Part of a small language model's weights.
Architecture: LayerNorm before each block, rotary positions, biases, untied embeddings.
MLP neurons of a small language model. Each row is named by its layer, matrix (gate and up: input weights; down: output weights) and neuron, and shows model dimensions 32-223. Each number is 500 + 40 x the weight over its row's rms, rounded and kept within 0 to 999. Numbers have three digits each. A neuron's up and down rows have the sign that makes its largest values positive.
After each neuron's rows, "fires on" lists the tokens most often at its 100 highest values on Wikipedia text that the model never trained on.

L2.gate499:578470539490485489505468537534430472413470475554542483562524504527513445482497518496498495506444521530501572483447479538417425549501531451528536485535554422488556507495524505533487560471522515529508447552481452530553518503546474614497509466482513374496520531535528530435569504528515585555555476498501495491486445532521502564479494461474476521438563532523522497526531556549466511530433471495492527617530516543500523530521489470494547504508476573516545453506480553542526445531558554496423506468536464495461520486493517493475557557442548461461487533482487494436533545491459496471
L2.up499:525595552471541500486505546492530492447472532540476533470521512574523500419482417473551481434499452501535490487500511591438497479519479495493462530541581467559512514462520485550513516498477494499459467504494443531497546502513436570531526522535496495528519506472531500445499512529502498481528466433509513524476438495473498574521510419542483468480396566462470539474572530503547488555421574481544519507507534580465486479569501433508519546433495521440601510484496550415502487477409551564499471520468505519477469455525431487478600488518549462475524558493468555504538425470530415491
L2.down499:524468541461513499450509519432515453483492532480465483405481459490442576491526412462487523529526512538537431494449467560501546515420428444510527493472538510524409542459500396524588513501500546581517503442483526531481517549473496474566508491575527490494569523494453542551487480443499469414451485490578527521556420583545493472489524526560483556483509488509449474485573456450513462564526479525538484475523477534508471580481481419501515554455460483477510525530524567478495506509521507483467481505460504444563488573648526443502512505456589511427487487483488543504510489491473504503
fires on: " inv", " prov", "v", "ied", "are", "ide"

L3.gate22:491513534515520501399485493536486562445558541479448441482475471466508548485486499550577468547505461465491497544509465476544508537456505527499483530513548518396451472488483505525498520479474491520499542544560475485567543503498491506420496475477597557470519507508488529520489492504488544461477460388509477471494539540586582546574485467523490516536396519614538522520500447466497493473465487553496456530502551509512506493565511442537493523503525484467567462498425608514492485510452470486481428495542469470480469513541481470468408527452589456509509545494536488449431474501432487538
L3.up22:449515544460503533512522526569477473504451516571499532515500485523512488527476470448514486512506456476526467460548500554517576506532464527493493483474448575489451472538476430490536539556490535486507556477460549482507499461532455462526435498438483520512453571528497443410481519512471468562433504467433519516509509445515450430519578457545456523562483521500562490466508547434470513505456541487468546508576524563606533438499533437502450486587532512463468515497574549518588540514529392468543470503510436459541495504486552544483472506492550519468514425451509449542530462556543505520
L3.down22:477476389519505567425504474450488508496431501469514525564499497546483500573473527528454559487460446570534525473459508460559470566496546485552479522529597443559529541517483537520526564540521485498504493484492574452438453534470509458520482505449522447439483520480481456524505501456486516499517474519530427557511480518438462491567438495482490482529540479470473514506496493510529520490446480478488534382504494471557510489544421505540468517539526501490521553447490475501531464490430512493506510443563488565517511482406457528530510454566459486544512492543472489541499514565530543399
fires on: "ic", "d", "art", "ip", "en", "o"

L2.gate437:436436460486512450444481537470506453533578494526534478518538480440524488457559515481514525538455474489490521500484515530555521442405517458484522541481573361500556571535413470582512547496484506466521491552471472539525605493498485515586459517479565524508539493528474554537480517486499467565473525421462492538481458590498500535452457522486487508442457481452514529503519506472522504503490499480486535539491451529498513523480502471439567537569460511505475461531455506546484456589542486526497480516484565558490537523476519471505521569487563517492448489500540479459511539513489451626
L2.up437:455583557473520459515461564554579474538557451553502493477500503475565476424529521459496513464445463513506512426510529552564477487495484513485565500510471474553456438519480439532562474499446478484519497545486468554429489458483487515597498483562498518444458500471530498441467558479447491491533479497517535538455487532466545544518511579457570459461501557442520541449522518474469558497525498528458491458464524427526517502519576483491525472527529438489443519485450489546523575515432526536490510529482547547557497431480509449532594494559557491461484461529479494480479466496574496520
L2.down437:499513569547445495485501514492564480513459497546492458511471475492528497532461494479441445477461447504446527486513530526531477515573436563499570565527460452534463501507578507507507485479475467470556498443473546541501462508502521519461502502545486502458456534470590497424507471442471539410542504570550458510562471447445525560581559517443507418459492512519508528460519533540548490544511535519478509492552604478511476467485569471537481478568477483517508505490461476538506478511442469486528472536475490493488509429528512530516515512515553437480538430555452521525503429390475503414
fires on: " ro", "if", "ri", "ud", "au", "oss"

L3.gate553:461442456449468505454501496524430460450520567516513492544522468524447528514539505480508507514483479374531513534487467537477552509585510490455525494526552505517499556580448441472511562552491479448461558492428492478533517552454587478468530488429502453563569499576549541476496493518536482531454461469508394541493499493519489532520496550432426523538444505487461503532511464473534501458537548539493447469551449495498500478508545498487466478526538526458446461538513508473636498545497541530420541503548487541482522444475446458573489539460475453566420501481525409455514480499540558530
L3.up553:516463495519564528462440567483488572416478507478557462477444536521461480481583501539495539536481480567491530464465474527522541435514497523481512471522491521520490518500500501490509492521472539500493443453470473434466495463481467570558544477449518471529563456478452507523464447519521487525555486527473523577581548474502570504452534490537487515509529487469428597501463553505506510562495583451549508535444409499514520459514468477560534520530493469400505480495539453584497487563506442488504515485529519507508463444521466620459511502522506563491485479406475429493462572544451477519
L3.down553:487473616492511583445541581511511493472502473508556574457488521526467490558489505427525538527483584424440517508482508517476496538497570501586472525476502454497446471477464514536442518439450559512482465515514490500451460502478494484465484514464513487485608532486450537511512589537512492565493442563480545463471468539528527455498438520438512459507478486514497469551528479578484485508546426569548601486555513512527507543503457429510522520447506535546467472524463522408570517502523522524557512541477470470480470488594472412497469488487478471491445485465412430523544501522520469551
fires on: "re", "oin", "all", "ad", "ess"

L4.gate460:522511514508461537475474510505454563441500469500526575526441491473482547476480588470468457436506514488505509473461498564538478508491541557422464498514504467468537555437518566543505538502556466436474542509546508478558499513504499480539483520475492511531474500511493507530494467572449515536531449426476553502556477533511571424535381516444497552535436468512554447469492509455526482527494427478521477546558480453468502520586506529490617458530484518478491519457452433513486414522426520525427520492452531550482500541456509402490431501523490447504484574564524528447552465473518465504
L4.up460:537541510441539509535530514531466494486534494528579445472460501512460543490466528484489565507418583518541492506514446475493547569528595434495516518455547508489523481494507515532536494495500380466512514438472490554541515482533558483540509514474505531470530420518523535568474525578441466494496483585587509490499525454464499489488456418527504426446518521499482500433487529463501557540542445384495533554488475486423451508433564485500580514522479469553439510432524554535458436515517484482493480533455542556451498469476502514532543535537449530556480561564526451493519467507506472474
L4.down460:494492560507480494486482585486535512534428508518565466517498493516493504525420467393466501466528475431544471485504473524557488491537608451501561486436474405485556509450537503529524556514478517504528500488536494504504527516539457481483488465494432503539515547471490571486467534422503510502585495548520455466514433479507459523495452439498499489488461517571446523461530495457459548553420527423534451473521552478590507506506548476477582520532512438551491520450502500515530428586443514554522450526503504569480509499493514437541445485512548520563453510485480539556527522468453533525
fires on: "a", "ow", "er", "y", "and", "i"

L3.gate220:481470438487475579474507535464578423544543516534460513520491522444478494446558559509487480559480489514502526442387429495509515540495497430460517436540555392457569506546486555517556568478512499510581530554432459428460542493491472492544444482460456489590496513490545464482546425527458437517521548509458480537523483586503532543481502543486502503571476452511503463506494498508535435459503551469498520505486517494473502470504477487478502479538462549577428517522511538575437474454515477532508558474465481481508498476454566465511531509534515510555485533546498473418534556572498521565
L3.up220:466514570550576483538500470495463497547443545467507535610501475499536539459491549565463577488480543472498525451531563457471418527540585493461596509457576482579514547544534496468492634467500408468424586484486508507479497448414527504505506458486496493518502498468502411569513513460480502514497519484502426539535524447434521524492463486498433504496466480502492505459503556545499466552476497496553521464491500460502510464462501480473557604483507476528457511550531521574478507479518534471467514504453577503502536524475512476507542469490454500509549493478558504539524482456495517498
L3.down220:477442484476506493476509462538576471566509453465457428525545418513503542461466525516505534492533549494461453567528520554415512490563491474506519509526553451534538514544525504489457480502484489459462494518533503536468540500529503494464531528454566514518481482535555439528436476423538539514460472563465453508516513534507448501513556495459430489525531612528620511490510503518422399550517521530423488493551483487494524556507512435495488478508464494448506503467485534517512489431468534432503518475489415527504457521418487500504515470495552473560466479448490530498623493485519496512
fires on: "ro", "u", "ol", "e", "ri", "if"

L2.gate98:452488440554483485470486461477532427470432489430527495450481517463490523550519560530488490542494565497589542517504478545524476519452568494458494561486585453472501574538496526511504481417547463480472573541550585465518508513481561485517501465476477552529511499576513467555524531429475501504491506444495480541625473535486487559500428525511524547478423521386533480466539412505482509464537485472479486532516493512513484485508482564541555538515494522526536447453480558553529473471494472489487515541491508457490523507477466473439467504477522578414526520475576535494504475544529532448
L2.up98:522506489555553527469502529468492455516442563476441561428489514520502555534501516482539526512524596489559442495518501500517469469560531433455500551531519546563488527501562471520494494497500435441479465486528499502516429562525471445516471499566477565510488459542450470487485535473479522477485560470521481519494491510447506504525472540515511515522450612433481481442509479450486436506571555490501475474573522516470475497484482586554451557484464470468544501441520447442502499425434540528523483507507531450478457537455459430386542478517557540488527462510523588519464429607539548499
L2.down98:557525512486507584483536524522488437554452533546445489481492480531474423519461498456471567574500487470442466477494458458501509510544518494494517507532435529516525557483553470490540512557498521511475481478453504562460475533451502508542540456469476482570548476481463480444483461526470505532536511585456468485508511498461462570474511549461508502514484470476518466479484540518514412558512444442523508477463489473471562528545486442469486463483540521443379543533511461390416527504462597475520510484501543554517512577511543498502512518585548475529509489512451489538437473495536544562
fires on: " part", "ron", " Pol"

L4.gate55:511572462477490487433526479502460495497539479511535494464499513503465501520585475571483526499451516533475581563520530460543462510446464428455427537503505464514484529496530522528459497466475480523468489454498536516494502460489495494518460452508538495538472423515494452527530522497526471438453446573534473501552558611476490534491480528525448500569505523481498483432438463492497543461414509438520472463460504497456477481598369481517532572524544512469482522506486491429480451591522464494517517623506527532514512476487493478526519511503550462479468563506536551497479544553503500568
L4.up55:506461454478546497434477527497513523501526491462472446502527486477462530490521422485463490452505526545531511562530513557538502616511516517532482509501544551593491514449532567523461588473474481545483412529469521487514522471524481423476486458496512460500555414462477486572483449480463509502535455479491463472512566492480533553575507504564553471568595458477487466493591545556523535557546387473524470506487551450489477395506408559527475481502559470455455536523523462522431441601546477515515558505548447504456548472515441458504466491509454465489571480515519507499445488433505561523
L4.down55:496473514468551444570510527444530470422500498536509600517562464544501454479451461455507494499521484442565540460499432529479513535498530522493510464534521500443486548543495473451438477469523521488439465541496497499498526490546484493516475465522499552456567559491435478504435556506473552478455493504487526486498396485454526537497507491506502534438489546511530495538499467462538528532518507550505430468590431500496489519545464478518506481480568600557469415552514468537457528422475525507479459439487448523516498509402560522517541498471493528507547526467447522486466505517486462516
fires on: "l", "f", "y", "B", "ince"

L5.gate391:478424506565421538503466499508399519482562464479469458485571502540478549540532527482539568485516492544447521492528547471550494450507498470458421555448487475452495544554504523544521552515497477562531467581463451526456554502471502523493469506454474500493516517511496526489523483482461539491438445442508585526484473526554567562441510491494476617528509526513526561527479476471508516508466570493484516434501452531537562478479571569490487525488475498569494472477539515487492531481544456479502441542513519506452461481501537504432522525510481581469465504500445454444546350505443473458
L5.up391:542475472532522482522469509541456484448475545461518477511469485445523493580500510532424487516509517476530516536447546482562537533514497520443490574526451491562447529503591489489507566554470469416562491462518450512452538477478484478418417455527555455528527482440464457521541428516514506490542585516541552567509479535485576448471484526456465509543525515559470459466541503415485519462530489455462525459577500521484549477505500445517480472481522470427501489466491471509536434541479545450487517555487483531437443565486481423440514602575515472503467544481498533449502501545480483476
L5.down391:511473485528493563489509460494526508524509561480542515498543421466519483549536500542517602565447467511527492463575544486490526550524527472540478413504466503504473552459475509399536482421506463562540536448483515446509476457445487516525513547452503508525465484513482424487537538542570446486450542481548486498497533453462515494507475500534518466545520480507519537535594498553532494521568552474503462465450467510499451458469528521465468451448480492472506497448518401520529562577515415532522428456505517390496548531558546469459502504522504561504549546496496478442413473464469489512
fires on: "ing", "u", "n", "ite", "f"

L5.gate334:512522505517581519465530498513454507403580490561543524562401485494459526454529520489499453570553527481445509479478506486544504521469466502462520437548537498468533429550456536538490488529543464574515485549503454536476457542514474537503493458444439404524553535489429518463463443510538471482525455500465493511536535469525447477431461434522549549573459436527494478455495550529541503542538532517530529562498479489524517498519499552520517554466427536520430458504517527565482455556513525483479503549424523522527473470457568498514461548482491414541585468478480443490465546491485517483
L5.up334:520492449484567470545579444529533456604535469476496520477443541450547482523456423439400510454505497540517477447476518493561557552526564473491489519486474525506498463455519375475482474554468566517460490448505521489480482491545489494502493550479482510497460536480525520536485509474456476549543454410550495467544524467481473492495531511514526539477500448463564505491446433444578484517521532567456483428431562549492509465504556511514471471502456525517521579426508531503483505591558460472536522494475555512561471473463551484461501488467520504537526466512553434572490486508612476524
L5.down334:518469515561432564499440512558541525480559516471521602501499448561531544512561515490424537465490551553542460533498506526519470473486476523482441544494469485470493559470537506444493478531471502453544539540520495485496518488590491465433478490487494540455427459501477507452546430518438494540559491451454482530516508520580521515521503444488511518510528462500498634534508459536450507487511466517559464454494550507518552477409439521535446520505501482522566461483470551489449492405479544450445527449455544411479487555518558481556442543443479417494505456462472508497497474461438522578
fires on: "re", "in", "le", "ew"

L5.gate557:479495462452505473476334476528500510508499542506527474482585473486500524487512481458566524513546453468476475488545435487591497540471518453531497575489451522493496489527494516500518520445465538500428504507471509526572554501499469481588510477382496515452505540494510502442466473450514472517505438465506431504448517562447493532557484504476525486494452512538494483510422437490477481500425537498523530489591520530516502534537509483525434494488463498478485427572439566507579457458472527447502499452515514517471503539526531503463467478481480514489444509435448492474508529499494534487
L5.up557:491494534533568516480536550512543544439521481433605493498499501488568515501491509504553533459535492465544482521438479561507455517463432486496510458476459494437477556557488471591443476498505489456479551440458503511532507558433443516456508536440508462451479436508445533498503546538546492594474504458485501515534546542579459494496517502508500488546470576503538495586500492435558506481500527484462469552541499509455453514518490480465474523554506475411449524488535501513440445422503523479471523586494526471402495521542544428465473468514489483498443469495477561554471522546614480606
L5.down557:534517524499477473449423490511503534519595499559427496552547505504494525443499380491486481529510501468456509476495422488533451464546476519516503498459520509452527469511485508509549485484521496532495504517440479545522487514528532544535495510520425536473517492558481486500530447510532466458493405508457434549458487485461438545530539473552601510506571557484448552453454480511553512492447524508534508486477536442577528506514493510506475428541453492573501487490485553583558436495490510376636504424522469563456500487510477474506456548537453511481568520521482487526591490503501491429
fires on: "en", "or", "et", "el", "z", "d"

L4.gate280:486504490410483487451595572510530499513506456589480484529548477555541499500465545461532474509483517520457468530494470475408488559536540503572501467486455440456510521454510531533466516466492507528506425542456470489497492474584533463481503498470445465512548517474483478522480465465522503576576380485446540607471563531543527563507531510541462489521478523503500497472471504533429482483518498473519580540554497514556581505528572499471502466440471505509397481497489529464450504505539471488526503558532548577499515529539459579512456503433475506533420474430574456473532550375548455478
L4.up280:448464441478520495472542518464537533554542450470577400563477519525484501524494469516617534575534406537499520553540490532501469513531533606481499544523483478486550483455500444541519615496503497558595472480462489517510474490465495478457516524461457498469482454507538472493533456525445514544529503478535520527419501494545465522523496530525496546544469431581501465546517475544512477566533491452442523384484422519569535486454498480522494469444496496545555507442442501493461484501462472512518537590534439494498502491540509525494480526495544459490464434436470518495497513480458546488
L4.down280:542524554539548445544526510570507458463531506515521491503512442473487435518539497462535498523497508453437484525453447503507516501558466466506501511459532518461511515456504552542477501518466598498537470544477514510450419486516482428559467467553514539506508479460462443515411469540482425489450540478512498555540549504456471438516545453518474513538511602508518484560538440487495455469537534482501519544521492451582481565404544514501528513510544496491438509446440442475481529508575464461572416525568590531466497446592440448534462562448544494490486534521508452517459482489508447509
fires on: "ous", "ant", "ious", "est", "am", "ic"

L4.gate360:459441476493546546490507528565561564535508494442528591537502491461606475533475524521459493482506444470450526423464520573453435526527522488426478407526521473441493524471573514475525504557500461450521563437564461506423506490472550556563400476491474589504525530576553518528451498524424541481491481492560592583495504537465493427522473495477569473480476468494579486514529516512485491523520453480492470507516500413477475545519566489462524447463434472559506525473469461482449510420512513499468412503533476565454466546505538410488486507496512479521482562486511514479488496514519539535
L4.up360:446553508518519495494522489470511464403531468432593502476461539449521561519525481494535528459436492530506515486463446567494487513493490503501513505499569477516491504501519514481483463386453471438488519484461513520476485550507479437483451523502533535584541486486514550501480505489509482517490496473542472515523460534584463519439485528466468525475340470493577479498481467517539476472535526462430454522622533468492612509537478487413576441535553533526520472498469570470485434573488446506484518468443569467500512490490555466472458533497538557548468505524496448486462438503489469572
L4.down360:505481526510508504547536562496513454547524561530439511531502481594508430474438480486424438445568497419484506489486492464477498526437465518513454545531526550493542542488503460413570543455473480423500464445508419517476459484461484444463455474530466503533505497486538504478504458514588511436497492521498534479540484501447546441478529483553481473434531499509495458412449465477545452546431500484509462549490548476595513530499541553566532499493530486485525544541457511600510491457456584483486524567522417533485492460449439566541569494515534438491456494530518531551521548537558509492
fires on: "a", "er", "e", "ourn", "es", "om"

L2.gate56:594529503507453487483530470529415488472515483499510555449464446560408501473577482489555518543526464542521503402493490554509538458415487556516560526516483490480603577500469432613487512511529527517439448527452513443515519504558553515528451458503494478526516482479521490483452465528538502531508487515541509547532524476587530464435485493421465456477513496522525565540539562498498506473467484442537517457513464487515548480500511483422498533495512509441525520513470470615519500498490530461416478502471498482456521541456547548453569507550522455496507576561474473441458441404477442509
L2.up56:522469538467480479438507474530570509509514517531481567525470549422542505399577470545476514487493563493551514507453557481507469510485523506496461487557514484567528470464431462488487464437512454477446537387468550502527454499454501448469538467518460442504497517605540522486490599523491503432513477546494468488507505510499505526562470437472513472475478573511520473492467503509552477548466586555486560482471484503505549474477439501537490503494564515477573494521471517488545456494469513464551481500496533488528485532507533451498479384485468404484535496509467596512515471594485544557
L2.down56:513529504558489527429499532493463492495497506521575443441530401479503448485522394532554551529537457510583528512439498528462461522530506446460535505512521518551472544514500452519502496500577511544509504504484522510545479510565496533506481433532501443416481494524544478475494545521475550448525449456523532562525553455533530483514459488486476516456459558510501523551487474438506461536496529454459524515513459509513499483541420459471498468486502463498552488491469488586476522553473494432476381464472456525467520480593430506489589438490557504536536498551593550472447523479503535555
fires on: "v", " appear", " cl", "el", " deb", " inv"

L3.gate372:556547495480554469459492530476477519437487555444455476493564386513475504527565463508479541520469532507508488556421573482494479519446481529503477485576554551546487505492530566511460496405486430464496503472507437398507536495508512468503546417491577524555520497513454442512523523494517521484483476525521555528542532523442526494517545502431525491482518560493473460495470468468516569466524511519546457515525532527446504449513461596527565471489518566489450437542550462508495464463527484454466441497550519483498504514525424471504512495479514476567422500539486589491415470449461510441
L3.up372:538521497551488467419544485484451498530561461572449470415429441473460548527547482507524549500396518499512515418479512478545516558472472543489499520432464536521555519502491477514481488483472503515613469510500514485470482456463578460503518430542456491513586404507510527606481506452512474487556499484560502429555502502486499468443506539551504408464522490435541491464520499438531487480501529508511536470500541430561517516472469517487548552505511482410464562451498478473495479533531489475496473552463513574458482557523508490473479512460480426483434494539489488432548488504516503486
L3.down372:519492586415481464598541530433435474492507494478519500510547479498501484506485482485478438503495476463535545549580473466530474533465507434468381557480539515554525560479459439518528562450499491485488433494514437508427501524503561535433477543461540505514464543546466560451472549506507554500460477428480522532516533569433490498524495493524496510481536567518481493557474577582461507533451461542523440480519596547532440493507472454454423488475527452499464518537472568541445520499465536566489484454466590585531508476450489527464509496522504538451478508505510511527522450552533457500
fires on: "v", "f", "B", "ter", "t", "s"

L2.gate223:567462468493476524460478483537501483508595480501488520448517463478505480482563498513432506578475512488534501459444466518495518525508492454451468485495516496556541542502437571489487457523539504543478544566448488529518466495445492482503469525426584450504522524432558528493483538485487514511508476511538450538439428558533454460492480507550480517534495503486484505508538508485502592517440438520460538456521439464457518441467396516474601525552487503556486503480458461513514465578509474445521560506553504501541538483478533416530500533434501515467525513505523487463553525470485480489
L2.up223:432504514530564496448586504499482495545515466381489504459567492519511511531457450522554438547507499559506484440497526483485525450442503534550437544508586491535473568550522483505489494543499517497475491501505490544555509524528507596530553497547392582494449442467465429468445588421533447469537484548494548512496530489491517525495529470496430507500490477490487395498559477493512472502497495564494511495576466555472510547438542473504507535545533514466510495502571526519462430470472392467503526480542491446441478471537472488514489496523451472479511460465468563549551439489432465477
L2.down223:446508556532490452459509497499514512502466532531493581492454488474524457460507501455567468556541454564479459516461482513417511474536505573521468540474456500528491468525613531548504511432524502518452467539491543474477461495516474486466529465558547470488484429514476570515525526537459523515411510491470449538521459551515507386453498523505478430485544538495544472493535496485542524471537521523491539448559387566507482474443504467521531504448509451551533527477538565496468507482504453441511562519521425453532491436506454474497452589483518551518495512505511534527465462464522408552
fires on: "),", "ia,", "on,", "i,", "o,"

L5.gate458:471488521497451546582522524501434426460464506516469496503518498537440518481478497547441495536516529426507465524556445482467500539495576536522517531428589425474457511517478512482513609489501549444446476549420536518500527512460489468507441488452508471530533508568562440517560425534529536588466508494527526506527497507479547479416522482457453541463534470426460560489519485459508468487480476531514573529589474486492464498540509569505522557467540552555425483493534504540487447501597533443525466550557433563510518471513421489491558505447452562466430455463574461485549560524536526493
L5.up458:613499427490474414548548515538455496466583466434548533575483519469484519447506492594477501495514476489500448451531527550443537515527588500511497486475494527531511468574471526501513512534468537469477450550491562490480525426458437541539523471443516521487485496506540487554481513450544448479551487542517499543499476469483551446508564445486452534525488420459492488489456527535502505456509490509558505500551480547432478504538531473443533525538526393504521513535495517503421441529467554463498531533445469499567544459484480561466532513537456536550486480468443485501504541516494531540
L5.down458:522503491490489469496462498527548506595555463472517570450433505507508485563513435502562504472522501491567522488501464510471499490547573539477509496499489548481491514446542486530493465520498552521556520454487443442535525487580535467514554492500419513511572482588458483553505470520492515529567493506566434466486522490466484530466548496473445479519406507500572493436442494500448446465592502530499519462498367480483544526512489444499497508484506469463539507475491497572517579475571521452505450518533432421491514494451542500460431550561464478430540509497460500457536502485552459506
fires on: "re", "ess", "ong", "em", "port"

L4.gate278:503550541559489437520440484533459447505541503492517473557487427467455514497522491586476498452537583452475490531460542552506447512523521477464499481432492437450532532502546486612482553452434460559443489489498456488549534524518483409554521508448494472517508497535536474527558539484520458518478496437551502505513443498484471494503452461461539551397472437486550513518447511535434450518501431427501534488528495568470411552426573534464524551450509495527440496470486516456496485539482526494561549513506536551517541546503484495523569459500516473489511452486541437470506534546518539505
L4.up278:504580531478547548506521447422500480503473495525515473556488516543505479522520553476495502474560502535444545438452461522518505488547486468463516470467568471475594500497456509523486494495434530601514418521493412498494503531544514520479462507534458524526524570461504568538515504465402481547441588499495455501527496564517470473497470512521505485489534490542480471494518539464493499447436511488528439545573540490484528477502527499523465419466588470556477552553541444580448477535519460505501482551519552527448345521492477503445541498498528468574511444491466574516526453529530452541
L4.down278:490446544496454522585471514454549519424431538480401457535480475587519447473518494579524465476442532471484479536491544550456527487523498511432596450482493521486530483599533511469494494527527543572565434458526498545541510483484514458495450530471546541454499527488492478500550512539505519531540580446513508489518451460506464466449494554495578549491533484475489465467498511436496436505517495514427446554571502486557438511552482520470494440457443480511584474527491508513453486498573476535505494503424571478511452564479499439441519572489526508495575479486502498476528454454409418520
fires on: "ro", "es", "ult", " dem"

L4.gate46:556469420444481508521483466540508523456572522482511499526447506537518537434514499411470491527449450493573517495516499560463475463515581493488584484475505466452495550495453572542470594496451372507498490499425443471516459507496564564464518454482472475574435503563481611500518475495522488536476504476515507533563450467501525512454536445498505444517398464587562506534524488509503534504565411503489488543581423469526502495450469491499534527515533505539457532513513468523446437511480519512496501545476568549483570456513582475526541523476523448483409464521467472502511482467506501452
L4.up46:503466468526505475489482521502575473541482483524593472502512452514512524502428491481445490574475464604491453499534537433519500498506524526430526497491505437506484495538475497541541551512509504457522505508528546557441450505499501504509535576515552482498465499501491506593443524574456505434486514493527485483460544515501505563524510478495499503492512527466514437482509496461542468506500437535581491577433451562356474437473478477487483521473422485526516521492488458612448479518435549499520547523507529515465541518475534458443498487541436422560557487519528534495492447539523557604
L4.down46:516519528512458493471491574527564577490525528510488579531452468459500501515514477507513484482469470476590477543448542482532504483471510510517577478472489481456494567534522565480503467442557496521528484442518522497494450428584453515470456596481505463473524530506432500401475500535504493501451504486476436456568464486507476537535594550551492423554386583504527472484533506526554567478519449456483457499432573483584533514520483466565525429447431528506459524466447509533479497446535528538483496451534490534471496516501455465490468493537451500463448536491540572518462498485518419493
fires on: "in", "or", "inn", "re", "r", "az"

L3.gate308:531500539510533521441564519481530542445505512402637539571482466530454512488514507600460464529484428464536527581516592520532440469475490548488496564510546560485503522487447486541496429522477476465447478532484517461555503476443528503515543451567557512555439480469544514457495550530532484544424493516511526489561490537471512599471464476510411504508471475497549449483492488503531571489486485527499457456465517535438515503534432545474476485534593488525544506469512489520534404542530534514448421482487520509498566454472500456426510476445481542483469450499495461555561497476451529538
L3.up308:472611515532513438554502570542452435472548529438495552452582445444496503477599532478441500479546463547521529484547541546595508506449476552487465466543561526517472515507474421535497483518463519497536537482534521569478531538408438514491468518538522572483446487511525466545484510480523560457492577450485439507524470582502531526540468528521531534523469472522485497463484447484493482471466512475429457517531569466503491582497464559478441542489532561475471517563549504463467476478451510548508473498473514545452425589425496437480423531504528525518458535532577489481517492483510527548
L3.down308:560525424530560483561440437479398498494452506534493481505463564495576506456452464520498571605495442467481457510529468519490506535510490427497480553528485508545501558496508531573510468519585528524493500448469462485524481523518486464501566534495466554530456474521485512454490500525493499521528450477469502496476544495430496443418557444512477477519490499532532527527417509519506533488414497505496515449496550520555503506518568462477499558528520403557490488490498551536482477536562475461470449457508482599565490496570541527473560484478495514501564429483435438498463514517526397496
fires on: "t", "v", "r", "r.", "N", "."

L7.gate540:521491414516490512451524551468442480516502548546482520536517428545561456496549431480521497503485441465483506514528516529479490478521573498468496488486540457478502539462493544503502528357491480492456482472517445510580521485493485555524469491454508441559503521572455446501547449533474502495452447499488482470533449598537580508452462457403526509471482544590484537497469567473548530496434494522504542528516505497499556528552484440484540470485495496471477539566510552549528395540477570512490460520539408518445437602505576487504499513448550494515466527480562436455480505511438518505
L7.up540:517476497433563504455515473499492546534511465510450538461504474492505469465444462459480530459512479509504456448596446503513536580520498506484505497514501468547493498486511463509487526509452496455479476435511496552520535528463455503490539498551542557491615550523472574523500462545422463455475458501471527436522471596541569437443456496473545490565531575466483512470483500460484584494440445495440548507449452503514532515529538440473481525486483485476587519490494573565444570429610534540531538458531517476470421502461556604533492445434535483546447513483488553398535479466489501503
L7.down540:510511496491500476421447482528606449507463468499491490476505556541469577523514441556447442513455472502545437486387452516501540524550474492534580513524423448541529530578547448493516435440503546491479552532510535540501509578519526535442521540532538550596485542448531492496496471493487427450544458543504509491568548564522431518447514539501498521556538448505484433465465497447493509466523509515506482500471442393541466506476541529477467462462435459524507512544520463448461527535586535519486525471467525460546454477544520544517513516493530476551437493498534517444458487435500494455
fires on: "oy", " adv", " inv", "v", "are", "ap"

L2.gate423:502494415472486510435511457534516385540507535477484461450484529412534483505541528559550420517426563564521492520457501486554482444395476465428419523483547397485491521508462477519542532465554488444503588530515525530520604502522478478505525549451547541522528533481479527549565536485473473502527484494527490537501461518567497549465551495520518597442457518493503471509492492495518563451476496485478452536526528569464528463478495502452561495543532549525560481415446487544523515526530414474488522560461522496479501541487474507479479564419533510494470465434546542540537499473539455538
L2.up423:553568481512526511448554516539493465544495549534420522444457415486508453487561494493465450435484490548507457523451498461529470448537433541440497487500479514554435510483506426500460495557516479472441523487500512555448536480463467486453521492464469556491492507464491487492469537591501459471515505491496467531462444495539497564508577508469491437461468507499510520505446499507464496495576475506420494541515528541497538512489541539514500474503535471488483630462450463523510560510490592457576555519457473460477475500438473490575496490475577530546435457523518504548478488478528551527
L2.down423:545543568479488557487513538465426550530471502558505488539529500551517463421544439486446488457494394487469491532547539459490501593560482512562486491568477512519512485383467558492460505547512503515412424493476487531483489509421475595469491444473490505475506529486519499501444454481498474527422497529560483459506504518473466476562519442470486421452550511524531567509539487518488549516538496503463546468495432441518510469536500489528465527508486470472415553567438421527459532554519559454518504534479521594492553449535547538575521478493481544512502493518433463501527453517522556488
fires on: "om", "\"", "rom", "ron", " mar"